config.yaml
n_layer: 10
d_model: 512
n_head: 8
n_kv_head: 8
head_dim: 64
d_mlp: 2048
vocab_size: 15448
activation: "tanh_gelu"
norm: "layernorm"
norm_place: "pre"
norm_eps: 1e-05
positions: "learned"
qk_norm: true
attn_scale: 0.125
bias: "all"
tie_embeddings: true
parallel_block: false
init: "uniform"
init_std_qkv: 0.0163
init_std_o: 0.00364
init_std_up: 0.0163
init_std_down: 0.00182
optimizer: "muon_variant"
lr: 0.0129
lr_mult_o: 2.0
lr_mult_down: 2.0
beta1: 0.95
lr_head: 0.0083
grad_clip: 1.0
warmup_steps: 85
schedule: "wsd"
decay_fraction: 0.79
decay_shape: "sqrt"
final_lr_fraction: 0.0
batch_tokens: 131072
seq_len: 1024
doc_mask: true
train_tokens: 1657000000
steps: 12642
dataset: "wikipedia_en"
MLP neurons of a small language model. Each row is named by its layer, matrix (up: input weights; down: output weights) and neuron, and shows model dimensions 96-223. Each number is 128 + 32 x the weight over its row's rms, rounded and kept within 0 to 255. Numbers have three digits each.
After each neuron's rows, "fires before" lists the tokens most often just after its 100 highest values on Wikipedia text that the model never trained on. A number after a token or word is its count.

L3.up1605:134145124138110090171111114163167187105174104149107169161133139152103188129194069099142159115149058130148132143132141189102094173156122147102151137080175110134129141098115102149205079160092102119138083116130086192191148091120109115061092148136084135103087124094109137123090126139058107147132106119129171149125131125180106162171095140182051093098158152153110113100162107174143125101110
L3.down1605:114047119101101154167200121124118118146121136091159183129153133093090134118058187079167159114105124088144140139136129095130167096108176162150139123136134166074160087168180129168081143083144131133108103130118142106138188139076115197121123065141077185116112137086134167123174186143167119147104064124171067113053078118142121143135072134152119151103111095126175160134134148069149140116163
fires before: " " 61, "\n" 9, "1" 9, "7" 5

L2.up996:114122136128148082114053116093132114129163138167137066135171066139144109150157145204085126145101078143121111147173195143116054082228133108112229196159129159119105123049118183176137115099102105132099198153130080172124146153113078189153093125152066106106080138150079104149125149183144163175121098155137128134161119134126146112159131111126104136140100138117149208152123125092130135113158
L2.down996:122091101137122179112206112179090122095161092125100135145091108095133119128079115118094170149122178090096084128158103179024138134128131116203139128166200115211093138157157120148155073106150111184160097067043123198121149167157137119078114128164129143171156130125117134120107109148086076130133163255157114102116138100125090087119103139166095192058112183168124104090131153168107220151122
fires before: " " 27, " |" 25, "\n" 15, " –" 14, "2" 8

L3.up1187:133114138119182138103098109141141187146182104079099107142109104134122076120093134198082145104163148136130135132148155046140134116142169127135116089148097124177112131127076139153153147179161192129162092111092098123143077103136122105164119114132138067101095127149098104117123155111201119120099122098123125110162104094146081097105128125106105179112100168072189142166161179132098093166180
L3.down1187:171147065199153125122080138115079097109149142071171112166105139139174108103074104112141075089106135145107150165131103177130074143128121137098164148095112172090121144065118134115158152100134128123118149157131145162170104124095139155126072126179163081140120086096157137199171067162150120148132113116082134097117146094107084128158082138098097086146082192081147132136104152111103096106110
fires before: "." 25, "," 23, "\n" 11, ";" 8, " |" 8, " to" 4

L2.up1245:112061129089090126111142117121097127126070145129187107167098128132132112110178154134153118051200145163126196123191083129118179090083118078129124095093093151097147164113079147119162103084115135156111146157112189110092171093141106168134138159139079118134121171113128157157113096166161172089118102131182131108173090121142162126108105105112095108068081158117107137101180166158169083066117
L2.down1245:156115069145119158144195082094143069171053143128145158151086207079150134181146113146131129115144165158106134151141086035098111111169157082119202082130141115088081111120090145153151078145149142119080123134182150117109117120104148186156117101169126116178097207078128138161129106090140127127063118103103137138156161105089130075097139103123114144116132135147143083128122110081140135093123
fires before: "1" 28, "2" 26, "3" 7, "0" 6, "4" 6

L2.up91:121109092163138172056105108089065167144084159103089156142148113155121170133189157110151079211117146125081112142100115156101068231143112115133145131121116104108155139122195109166181127082139118157068180109131094088097133166140138127150155148140120119088139184146145092098128118193147048141181087158119159091110083153032088147167114175108084116140144085133154123036132128192130123140100
L2.down91:151163123123202152095146120115112110152135149088157121106135130134184095169085159096158121120138161127110137124179107174107170062126120115134148170140144114162124078121093097117147091134184099125163104092048142076144096131108098096205117114155148144082136099172132096145139151102121156139152125160096123131116142188143190153107096091121147117187116134163107120179109138083168136118100
fires before: "2" 17, "1" 17, "4" 9, " |" 9, "3" 7

L3.up1347:084097185099128083096121121134158120112142113160157101130172085130130052089151119171132112125106094155140086104157148103136090085137109066143145156159182142105109102073147188131119092112115135138129136158125154124117130131079133186149111101166084113108169172126061157162128105109110159123099119157113123148146162124149086103130130146113192139128095167127157166151119092118134155138086
L3.down1347:117083144109107156112145190115180064075142126135096094156119102102082142094079141133125108132088094140144138101119181054131166126172089120130147120127137148155119098153131132154247118137178114154158124065136123149162124127118157139092135106154157165122084125108115144131144115132121089076158220133126071143131140133162108104104103172111132125057137140059113159163160114125095123118087
fires before: " " 30, " |" 26, "\n" 10, "2" 8, " –" 7

L3.up607:084179118088135173148163138077130198166104148081137130165101177143124143139187084112104164102137103052121149148134124136138107134127145168131197166145113155146094130074169128205204104075135158148093143156134105153183104155149111152159097086104047123146113116158191155081074073077094121125127107115110184099071053199193092072155161119133213085174135163098070127068116113180143081167150
L3.down607:081121095182158128092135202138154129110157160139141145118190175094177217160144142083093123141125087063124122127194095176135132122130183130130144050090099155082138168152143109116133110190139143137162083104113214127105073128055134159115118084156130130134140126095142139147130169126195096136063102163141104104174148142161102147072170147168082182094120141097143110109128111096074134136160
fires before: " " 36, "0" 20, "\n" 10, " |" 5

L3.up1313:141167120125165139217104093148132155161103129168112070092163096101129167074117084091106172126141171101106167164137104087073101148148078134004098093167122088198142173170175100116137124145120114187106175106159133139113087130150150161116102146108111149135141136204133104139129129126092127070167195140115107094101165063114104122081178112137073112139120146175182168114098146145092114123093
L3.down1313:112144145160176128162102143139071146106109121071111111121176173157113152165204129091091117142111134145142119139100169125117180117119117112204091135149124116146123090107087130147143131192108091072130095078091135130121135121165142115144118093114090097107097193069153156090119098108109112146153107148142165137124106144165068095129119142101140127142144061129152165061131153165169085155145
fires before: "2" 38, "1" 26, "\n" 4

L3.up554:133126117160141095119124125094128130135143091130136131032091074168146099110110153096108140135146129116134085117156156188144111118145095048098053132084082159165119167075081132123133110125131129123139203150236176104106157129118154170150138139150145133130132105189097100113065121131131114099084121109197118150086117065103129127169084144152081161169144125145171173181122145123077152146104
L3.down554:133110128147107108160158104136191143096137127148131083079060096118103116163102116077046071117139183073118144122092159155096112177152115072170129142155119130156090141105146104137124178146124057070170134091111050125133180119118133170130197086167128134152095120129105133143161182123107110155117121130230219207083146160121097150113161141116126134095107148101118161075171153122115116122122
fires before: " " 46, "\n" 38

L2.up42:162105089127149140135125147157151123059169154064150079150134140121152109102145117138077114165138100125146115128143171151013139137099120164113114137071033174167134124130081131105067140105101179148139129111078175077142129120150143134158163173070145186095171118086143134083197095115077092182114152182100064092125092127132084120100155119131144118095152145121156175179131123079173055113106
L2.down42:048064133047170152139097043113101052099081089140113156165117107114119128165129113190125093073105147161111124122122121150081149128132090146153138161135138141154152124135183087131102097155143142152127078094107076121166127111125085114136133150150140126069129068193144147131150067140082119138109130145109132102141167121118146194101175051092126149088130132111119095093118087093078108118130
fires before: "|" 21, " |" 20, "-" 15, "===" 9, "==" 7, " medal" 6

L2.up1219:137108084124128088139200121073155151107104095098088111143153117107123101143200146172151124115100118111177136160090084098143126147077104187119157130097079190188100133124126116111124059117124146118056188114163099147146106069149117119156123148169089150145102129123179111114188108083117128105139120146082148092054160066146122228142144147128126148156102091129089101149117136139135110134109
L2.down1219:111111145141104155140043165152123117162116128107112115144165146126156117113125099169104164093148138152137141145110168066151097104154160141065174162178113168170152199131132109140166077115158128091133153125150175069104212130129122105194180168179113099150123168147084110129158079177147146143127106069173137117076144104086118140117079188154113137156142173084149144108094075115119128149166
fires before: "1" 18, "2" 18, "3" 17, "5" 7, "4" 7

L3.up1211:124077116086103147120151115177136160186163118130107090059107129079167117077116103084128147106173135145170171145093149100142173106136112120134127151083119157160127149117161123147129149122116084147166153149143090134117114058147157167137140114121189161139110136128081087101068156117111110122107098110147170128122073127105095139134144133170184164069109142146104081114113027139111148064086
L3.down1211:046067125142063057156084193197134163116159053186067137144151114091092140127145166105134121157139127108101096098142114152124070114121158092131143146080132114152117145156214166130163098104055097110087115108164100140069089096173179132099122130153126104160211155136173102071124190134162090101240110138129095196100124088161048119183126141157123124110144157101127140165092139146161111124123
fires before: " |" 28, ";" 20, "." 10, "–" 9, "5" 8, "2" 5

L3.up1815:107136141085092136138111132081128142154152039121107135114099090093129195080081100142176131169153099109129182068069057098141127122170152174120160134147109131076139074114149146123100168130127106127106108104158096156188127104126128095138118112101086159134135088141175127105085118116156050113135092123181152152182084152152126123176104122156112116046125149095078103155136154133132116120115
L3.down1815:113163055080107160105094084158138148138135056163092115116175121102124141141079138083101153096124154064142151141115113060200168123140086134161139092102128104119168113122154147119085117161079099177112147133111132133218164109143100098137075143182130114105149148041064125101080188122143131156089159128145114077178087159133144080119140141192128134046160145169084168191152123145133140127202
fires before: " |" 43, "9" 8, ";" 7, "5" 6, "7" 6, "1" 6

L2.up682:096122119101157162173097112176144163124122124125117143130148052112160152131091079144076125139137099139114175170149142140142110131184175120153165188142105124146108236099141178197141175146166103163160094164159106103080134136183103108144059133077146128087114175126083106095092125150169110165121115127098098072093110131135122119181157122147176168097126124099094093096161066123103127159124
L2.down682:097111137097140116095099135214088147118147119128059144128167114072079141121094094115108187109099137152114036122091131190140180116114137079127083108087135102132109131139141133050144153126127174164121174128134244089126100093111127134115123108175144159097133170103070087109118122127144110149130099134126138182137067163148119087127182093106129194057116189127141120128073096167138122144143
fires before: " |" 36, "." 9, " –" 9, "4" 6, "2" 5, "," 5

L2.up532:117157091150103157167123188144108142111054124163217139162147134131127126134166079084129196090127098145092092091147133195145139138125127161108150136172109164098152112078130115117108093120120159156095109126188124133149159141092167079205115166122131176104116119103155135061128116168085139185146130140078139086114106170112128183160146086149129120076146096102128130125176141108113112108134
L2.down532:146078104124101086111151152101080101153067124173144160119186114140150139177098119106064155140167132110125107112200145096117093125115106111092138188219104138098075097064104067133129150151146104128134107121144126084152108145141144144192122114152161134125115137129055066119126121135079135100136134146129128143131072127120128092155142114113202083095074120129093076115087134139097093115107
fires before: " |" 44, "." 7, " in" 6, " of" 5

L2.up1439:128087104130117140146071127151125097124123139138094120119135123143156130093088100115083140133166058101111191144071148083145112188143111162194155117138098086130169154163153162169162124156144129159153105141124132122177075049147125169163104082110130211110077179135115103153133125158147145095056120157110114121164150168106147108121094046125099097135176125103095117180146153108115139139174
L2.down1439:104121092112115195069121036141148100105103109133225112113142123088138126159037083117129161103100113126150063153142100072142073146159120174138109083122106148092085130134087082110155129141191106093133124110143137053127132218160134151129125162118167164120122139103123163110111138148185067122068179113090135098110116153150192105124192169176038121095138095136132103083078118107106145082106
fires before: "1" 34, "2" 29, "," 11, "9" 5, "3" 5, "8" 5

L3.up975:129084130094149164086117079079145116114158120158191035095094114090158137096126102130086167136065106148129127107170146155105083081255170078156143136130137136154096156021119135195122091118154102159159149125162092181104136162107225158164108084160115127116116162154109115132108095167195117158097170139155111129154187107179140129174114109115157130088110194110144163159143093141140152191109
L3.down975:103093145127069138160119146166154120081165110114131102112110088129089109129096163133118075127095080138123140131107155111110110134152125129153115124081154145157110093102171142155180178122145104137169124074115111166109154125119148150123155100188098136047157128086092102110168092159138099085149220142128173164104168135129083072115088168155145142086042143117087143151152140126115165119149
fires before: " |" 27, " " 24, "\n" 14, "2" 9, " –" 7

L2.up10:098152173094132101104153153084144182110148082132131077126107106128049156112140104115160136115082133095170136160091127109114094184141175122107137112150090157103148172117098141175102092194134100114116131141178131108157094140096185138168076154159136194099158128131160126117179107126098129137101094174141116156125098101136074140136070122178128162142098123133058111177075155133129129107114
L2.down10:093078174125071127152179174103090116120175103121142140129147129120155148132129135135110114160092068109181146107140132118172129120134131101169106120153089083085117156148192165115083167144135140064172147141112101112081176174084144166141072079082054135127109065125168103076119132128022107082156128169148127107139136164088123143132123106123121121126136097105102153130153169124171103056156
fires before: " " 51, " —" 7, "\n" 6, " (" 5

L2.up894:137097144175138130191075133134126201096102130136085110202125100083106116106142165174169158101108068151090117141149152137159144155136128156136130120089117100138114133062204193103132107126130095087093104096170107106128151099107204096097117104082063047190121125153141091147183089139139133133138152127118120130154110122121151149167119098121129114159072049130175167150126170145132122148143
L2.down894:138091176164138130156111133126066048125024160136084123156144167120122119191130095158105098163091141180140088174157133150121168074125087106129080121117150108145098166217149136210077162198120103094158119124137147075117118209138174124198125108109095171093146153143139105092140151101125099130128165160156187136113166094117156110091095064163105092157110125144156145130090111100096163132120
fires before: "1" 35, "2" 15, " " 13, "-" 4, " the" 4

L2.up1817:143123153088158151114119100175109169134157139176125103149110168139156120153116100160163103122122113106120117159155188140165147110112115137171071105158112198186165183073091093113130191161170116146106142088104096083185150161135140116143151132113144181149075103161188115127128126158120129152104069173130140129067139139098091126097138154089029091135098114075117108124208180150101084150099
L2.down1817:156140173095117086047130095180112153145153123179120090103127085117144163090192098181137172112129164094134128126101132153091144100150120117154086115138182130164125139143153061154192114101116195164181144138171127097148187112185201164120104151129067136088143131153156105106092140102164133135100119159153131113090145156083101109147165158184106134144035137137121141146089169114072122136116
fires before: "\n" 45, " |" 22, ")" 6, "==" 5

L3.up266:147168137113126108124048120108145135146122116105139186106177130153165217103120131111115148133158120140182114139100114078142123139191114193104182079143085130118119077194088098108102056131157079136153132077148145131173115098133148128130109090075144084073084127133165186110148113157158137117117121160104135076071135169157153152143119150129091158141088136107133066137156196154138164125110
L3.down266:085142142130116130146096067100071152131146096149114115108120120140121207125143055152113156140098131094123108157104099119185118194199144191160145102115148124106093100182141089142126121126143104127132135128147132149130133213128153202129128127138100131129143091126173138101149167152127083131071178108106143057141129110101135144119108186225134155110119096153071134111124157191141120105115
fires before: "2" 24, "1" 22, " " 16, "0" 12, "9" 10, "," 5

L3.up557:138060106099160121075113146113126166161146101135101105104162136110051159151101069124124180152168069182102183094120130100139186132083125168110169125074076172135038127074173120088145211107137139174142155080173031119180127083126066104117076133106107162153141103098123131147138144155073071173140124065168140098105121103097165122162123123154117162086109148174136134110145087149101098128112
L3.down557:090140137095093131146106181148167136150182074148134098129106107129114138141115151088075197136172159147172146124094154121169141095147172141169129119105127103140095136136145159105177131168072138119148148174155165134149091125209217157142139160114144150118174096089084163116173110169042073089089100153081218128103108056080137128142151099159113112123088164141082061168149112145108095163147
fires before: "5" 15, "2" 13, "0" 13, "1" 12, "4" 11, "3" 10

L2.up609:112122092101109097121172196103112162148130118103153097094088162092131162135165090147141143151137125099144103168168107111103124115162125167150096115184147147176167135105105060144114147123184129097108126095107163128147192164194149151126087118133122136082092114088158098163134091129073093173143147194134107117148153151124202135189136153121140104128155124046092104118203137085118133120109
L2.down609:115149149091135122142079102148091125097138130118161058114135133149146135096146118161098087139128141194157144137105110071137158137179138101144142132167123131069096132173131082114116160144113109154194101054135094143123122103139163130078151131153110122119110113106087063145087135087142107082145168124128089138190128096126117075195090111109131184151173174184157096082090102131131161162139
fires before: "\n" 39, " |" 13, ")" 8, " of" 6, ":" 4

L2.up343:109130110146117095121226153130132129141119125093109100115153104080099141088159073177140206168114145081118106083162086120088130117120127163106140130129067124089185124117107118107126158092093069125150121091153112147160085156166205145156178117151085084145085081129109163148090144125067105104077153125090111153152131119062123134098125084168097126135143145151091113159135103138105048133105
L2.down343:096102083105114041107070123145108082114164131148138199080151103131078131155129081121187145117137146124145098132167063167130092104126135109134094150157086134086143142096078083107142161191088134144151099187127143103078073093170134043126099146106125115105129189120099082115071105084113100118136164105114108117106084162080151108093118118069108156158176158123120141089174072163093164183082
fires before: " |" 37, " votes" 7, ":" 5, "N" 5

L3.up453:140129117119096134127132138124068143148125096113152146104119129157166158152150156115151104105148153072181188085108091163111119105137071120129165069139069185087184122111181077159118161109109147145082164115117087108157118133123077170132143110137148085137160103110158129160113104148147049093165128143106109139092151176213148086132134086154122166077060143132202108206133226166147149082148
L3.down453:136122152135153133113169114127152122095161063137109101081114178090156175135110134107119081157106146132114151165092127092135105121149085139124118132145136163145154111074156144090117116128140107078151110088135133195140167136109141148129089116143104140095094169081099164154060123126152087117073076097148144091076123098107120114135111111132151110073159177112110141141144099135126135156118
fires before: "9" 29, "0" 27, "3" 6, " " 4, "8" 4

L2.up440:153123162072116077054186081186121134181151107155109128107117081146122167145140103109073078138143056120118103140134174087110148180148127087133132122100123120125170145083127101161102213112173137142140151113089169133190118067125094147140077146157108174096172090048156075105179156075149097209081135112123147087182103170143143140098168102139155113090110147101115136091095222120108117126095
L2.down440:122188139169108129085151196119134140076161109106096147099132126185199124101086163030115157130085079109149114170135142107131145110125160148062175108070155163102110102084122122143172110127132193131096114145177130167139148147202142166085145132163079157104192155140182063155118108119175099129172167149146140085067131108124152128162091091159092087122088143166061116143108144063085098114153
fires before: " |" 45, " the" 11, " " 8, "," 6

L3.up449:143145132174151130184040104165144147053109138154168092089099101148096135126144088153116163095070151102152064125134093143141073077117096131141146195085154081141089156145104146140145086110102152113127078081154138131147137185085134144157146111199100142167165156183129134136127101109148141166138138122124071119108176095147140181104107128121110196177106169087098157161136149134138170100129
L3.down449:144123114173101143154151174096130143098183083159198124143148123072079143125138120135114102127165104084090127089166168096161158125113165075131146166067138155166180174073147106148168144143123093103108118073114120077146094144086127128109091049157119164113121129110126157141117142084088121105112094136133116145106126133155138054131100129159115112189176112135164160164127125102151129134121
fires before: " " 29, "\n" 23, " |" 8, " H" 4

L3.up1519:133145117125098067093094137141098096140045156159175168126051160165111118087122108152176138099158147118128116091160090138039138133088096157139142126099094151198157207140104085127085157110117167121146101080087132088156143131125137149133155118140145176160173129116146137118086170118147093145137124148114125131133097128090085158092076114117109183120121115138137111150112180096111102105137
L3.down1519:105111194113135118223103136131114126056145166119141173137127130116158138080159114107172140129111088122067105192127095141164163137149159154155127116090189105133101076146100104128130097068080124110112139174097123135139121100140199087081143116118119110114141089186111167107097171132112123095097125105133114165103115118087069119153057146087092110164045084155148122133186113159124122108156
fires before: " by" 19, " as" 12, " in" 12, "." 8, " to" 5, " from" 4

L3.up1696:149144170130170128071067157133127151170149157106129161112167138095170123096164177160142129174113119159139117140162098148092075102126143123127131140129140099141110133073139164090121172108165130127075131143071146126087161166153103058130120166088174217087110121126141160114084110095104149123158114125137081122089148145104149150153159152135080173049148107113108164103141107106115094122070
L3.down1696:111102149122162059117116163127086101173083136112105165117105100128174175177110113145120130177114133106152091168152109116106151136173080077115121155143120139115131095098157101118114100125123102134095146090139199104069135162114154105115084148145157224147108085102116087161131164124146150119187135169173083191104081086091165150123201068146143140092124155057152112136154165122112178203125
fires before: " |" 51, "%" 15, "1" 5

L2.up911:166065154132111146141087103069169152180123108108063109047156098172128119074105141109111093149158154149091167152140125178095119135140082176089149122127124106181179099154065082111139154112101166107123113089161148137123138163120181111094157079146102087119112194152139136134143071113142083112163143154135141159190102109070128128117117119149143130150109099102167138055072176096132169170131
L2.down911:123116165181132156135136082123095117069169130047115089116089093148066101146144071134080158092109089134124134142060122122114136198049074061166141167114161162156119140192174163117169000167104147117144088107119102129133180129132105139129175121117110124157129130090096057143145148160166131164159093149096143151103138138148130147072104155088118152116106176132137161099177160134146152101148
fires before: "\n" 66, "2" 6, "1" 5, "3" 4

L2.up504:142128128145142091166136140116135158152146131124074075175143067098107136118113112139108133137098068096142109086098109148038154156159124086171159115157090118157084109119116168100119096108185120117116115096140118124133147073138204104119110168077076143105201097089146112120112120123157158191160160137088190170193114133109080109134130094166153100128111175145066135052097179124113099145175
L2.down504:073143114120082143104156092103190136129132135086090139145073165164125120095118091117123159102103133122181145065155107160081123187133147186122095119156117194069090134137168133098130143146124126072138095153154159135073144118135091153179125129173124115158139086128105157082131101172095159124146133158157156153074090116128081118069147139096074151170155153085149126153102195059152147167182
fires before: " " 65, " (" 13, " −" 4

L2.up1099:139171176124171121080078161085131158135144131149050130152174130137108128086150123115114141120085071151172173161160098130160124177165176166236153156128071179090133136102154159103119111102125119081124108147170115119199034128169096140079115118100170123097125176117095133124069119136110117078113077132157159082174134125157040183133115116100103176094133116079093156128163192142171119123130
L2.down1099:154147106122160132107138054121143103169130103183133071098149176070162134084026073145121111101125162091079062148141147095160144165213117131139121104179112124093101152137137123133133102157143134103171110160114126037120112132151117162174114139134114112111092136118079129136136163188169124148097205056128164127149132117147137162148184160137098129129127127170101077077102136118142063127173
fires before: "9" 22, "0" 16, "2" 10, "1" 10, "7" 9, "5" 7

L3.up1901:173125153202128124156096085162174142140162133143152108124118098184144092132120103143072120145108096129107119085114165135155099108203137090094109212118112169113139135109129226133200114120148123141086150101103100140150135158059183160102172133165141182108102176141148118167116126123127164155116118122118090098146122117126207133160126109206111109128150164163111156087164083123131178109134
L3.down1901:199161161165142150168122108147133117162121115087160130098120080153133083113141102102115124108149120134085177089169199123194084140148172202128109157169121115140140127134097102146155159150111183080169118151128137124129097169100138187140156093140172126130073064158117149155148174072114171155129186123146171162111094149130114096126131148167154192103127078162199137096154044111132113152145
fires before: " " 36, "\n" 22, "8" 4, "9" 4

L3.up651:124131130106168164081110155159082093163136119121129145151081107168150037136112166111134099140185149109095183138113130126061138131208128129058161105196153150157124079123185183135148126104145198113105107149107145147101075138218124112070054113146066175054115139082121059118121134150140087087115151108092099137092144098103126180079145151113130150140127132128153136115167107040174130154131
L3.down651:181092155126104092172095068157119112155115128121177152090091155127180211122130082081223116216078160131104061159134150194159116170163146097098135142086109146163101117116104102077151102073122093080117125160134161105104133184107165150093164118160156191077152108123183133136126116117169112135172115118110151117105109145107127063169068140093144125137118143065146189119077142134125112088127
fires before: "," 17, "." 17, "s" 12, " and" 9, " to" 4

L3.up728:046137119139140172128077106133093175131117182138084124134106076095155138135158100145151120082145105154142088093107082144131111177078124123184144132136099135193127153082081114124174120143160084123179091084117147099156135103080139136100184125093204100081151207175210110152118098112114134093115082100125118140144151186123126125122114118166110125108164152133182161144147091144149112161159
L3.down728:164114149174132131167130151121114077112055206129191118146166165131146145180086118109091123165130114127124139123147158176187116128140098126135107174122118143119100167105122133130152139161094134113113141060187116085116115133082182165194082062101099155136091124147137158153210139114135118126156150119086168095089134077162138105101154127156174118149173109091092130077160116103160171055134
fires before: "2" 32, "1" 25, "8" 5, "6" 4

L3.up240:139177112135121143097117112196111090160098143108149147109093091146139109119176159140153143112078126168213098041118142089086120174160094134099143117122135113167153070123120150102135167168112135179106192155148130157156100056156152113119122147068156156098147123162090122067197145120053078162168087110148130105116121126060123182108153121131131170185146120122119208177132103155076120159048
L3.down240:134227148082081118131147110102110154127164135112162137093158139138089117193113108120180142173179174128138094142147094211106161155154113090096144140093124110122188078142191152144140075201083119129107108129111120090096126140152093186114130095077086117127143082120148096156108166149146034167246122139080129167198063091113134049100099164116151188145198150111124141130108087117130132099108
fires before: "," 18, " and" 16, " (" 7, " at" 6, " in" 5

L2.up1446:126139153109123122113174121129136214115100101088172085124082109155163129091182123184144224094107114107120137026130152140088106164144074157089154094143108100171143175119106109091129117119107091120118146148159160154153112156147154202137072154080084109154130131191110111119113147088152081116099114119086138144076155099109126145130130154147099168120150179167103114119143203106101123107121
L2.down1446:166136136133114141104112187105096131129168102104121096149118137176161165101158109156136169143086107106089097145161098150117116164110196121159157124152124107126125151130118140100122176204178150077124172104096139128158168141173152109096085161064131124155094136132172118149160111143087121079123098144087043141134102123141100195148085126181152188122142191142107148136126172059208129114084
fires before: " " 47, " (" 21, " –" 5, " career" 4, "\n" 4

L3.up1083:103071108093153101156074044119120084116161117163107138115140060095119091129151123148142148163134118168130178138093180168155114167180142123157155147151193140133104169106109137165135173111091159200147160161113161141108112160056137165110083122153169104117079124091106149184078130146143133159137089198173146126165152147086122071162110117149169139089180193083080223163124083118170162165139
L3.down1083:099090123161126113087166097127150123132193148105088129110046095064141124096080107138103119181075112130074095091117171148119129097122136142136145087144155127146112162168091127107207136137137106118145122101114125125159149116107127146110146139134174124086123141125122170115140110139133058097153205146120144127151090108181115071131108193170140072109118061140135120125104146123126155133126
fires before: " " 32, " |" 25, "\n" 19, " –" 6, " H" 4

L3.up1012:180046154088122139108064122180122160082110087137125143142126068103094172156165125132106117163118102176157135076106180131145157144107172139123125143085064127128124114096144109151090138097136160098102125120132083080178115113120153158135120084083151141073099222111141085100121109115141137113082165165133073124139191096161156148104148116079155147145162182117143100178115115158173116113146
L3.down1012:123065106022153128156103125057114140140132177087083102163120135118138115128123115155078081128169210176108080085129039218095156158118111133126102176068155154182150105140176113119095141173119208116114145100134133086113038173160149096110179132119139129136124112119113060071116095132069151148086124144126140096079112126120114086123154101168100184144151165071176161137115140111067071161154
fires before: " |" 45, " first" 6, "-" 6, " " 5

L3.up1725:146111077119133161144072107156182137062136147170148124158122070184146086087154166156077161128128104133130086059135103117069149097137091111153160204134190158130082131131097206122140053102127149106170154132113114128134105189058126118128143115169123140120116142187123072098081126123160116140142104206128143160156110122163107089088115122115105123151104094171083154121115172139119134126076
L3.down1725:141136106149170166162122122071094072133181122190131183115132179120113144154134114066136090051165141142114187172152143098184123171084115121087140089052121096098157109125170160154157115090139125119090136077113096156126143130145105116074182088158114096101125084103139162089103122142124118095096175090084121161115057136101136139125116098125133128116100026099143188112151136110169110132094
fires before: " " 33, " |" 21, "2" 11, "\n" 7, " –" 6, "3" 5

L2.up905:130107090167108135188108106114147101150172143101090093160103109208102127115142163168168178152139100072125087110149085137137143044192123186135147144077142077103094110159102162102142064158140171132077171106115163179113151119133173082120153141162090132173168183133131130078098062088113159113149137182153126194135119161136159097157157161126125153116133124117067100162121144121111136150100
L2.down905:093127120125097096139158136147124117126194097126142169173153113108130087136098063177111106113159086117125112145196085116104047146129130134101102137131073131072170182115154132113112106214078110105146122102167154132152147109173124136153131107166109078150096115093096108122176139187153092101216098158155193141142150075134131105128109122138158116144156057107083108128150079100087092102075
fires before: " " 46, "\n" 18, " H" 4

L3.up452:111160179120166148112133123083129111141111117093140151091175152096197067120152132069122127159080128141135139149135135144098105169126154146159126123104100088163154147141147153169131164115121192089096109180193159147170114195109120075195108135137134191129128133143147201093210098141152118109146152107146220159132136104173110106153125121139127132101203144081142102116162104079138088137160
L3.down452:099097141105148117116123181120107114126099089126158141145147133096130140190180073159117102119145124154080124187130114159123091131101116116163094136149085077113182109099191131138106167140155109105072086077160194121167114182124162161129148150054154196142169128077126109120167150146104099166157132150105142157145144146089142112115156024133122159162104109057197132160149159109137095179117
fires before: "9" 23, "0" 22, " |" 21, "%" 5

L3.up486:092141070160100071160134104115153107107142140145123137153124063179099108138151109171114139107156110141114136100072096104060134161094085146076181139135115147072188123115109124125141064138118136178165153113112111156130108095101075172133086118106094137119152163136151125153158159107102170146117122120120138132101111068135105116175104137099147157191204073132106135161139121171113120159093
L3.down486:127127088170128139112160119135118142124145157167138193087206154123174106130163133136139157104074124050100119168150155082105162145140073152155110108152124172121153090180071130177198116100169156124112094128063119104116120063058121147144162122163115087110151188129168133176113104073091118079133122177094102159116145107217164168142122165092101126117097110157136183133157106109137162095141
fires before: "2" 29, "1" 19, "," 10, "." 5, ";" 5

L2.up201:140138168170080118094176102134139169136184151104136129123131110114156166112147123121106131098119066141136138113125185120110153170087116100069119068071087195146127149117167103107154215138045158222116120063105131104118150091095113151096145139102109118142115161117199065099115124126099095145126136121112144095146139144136092112120168111109131122098164118093166178075158132108060132051078
L2.down201:147078136192152101127138122114140083137184145138194108155109173135122096171170106096185142138128154082177158172194111067140125096079131124086120172159102141119171132152114120144099114127121085127098122120165116171203090186081127127119161126140139166122112133166146097110125093124104164122166086121138143131141165136133104146154123182090092057159138160166105102139123085123157109190127
fires before: " |" 55, " the" 6, " " 4

L3.up1229:131157113112127179109109133207130171146108150164102111142126175163179105073121140128130164149107096144149141171136114078155112122171136119075059070121122207136162123106144131095112148101165094149117159120103125144138099134176148105132127087096128156125143132109124098207057137136078199153106129140145091116125194127125148102156130153178122095080139121171151140151160092141136137090156
L3.down1229:128106117101082103141109200145114143139083116081049147133135138102151145157127068131158124155168123158146123100125119141125056117120183151143136116131147114131087136144118158078147113094108125070105154133158146121097164148146178180147056182216135135108080101133108135089218116119153094103092143128137101176137148113113176159133148138117075143145130090073059180098101129109106084133117
fires before: "2" 31, "1" 28, "3" 5, " |" 5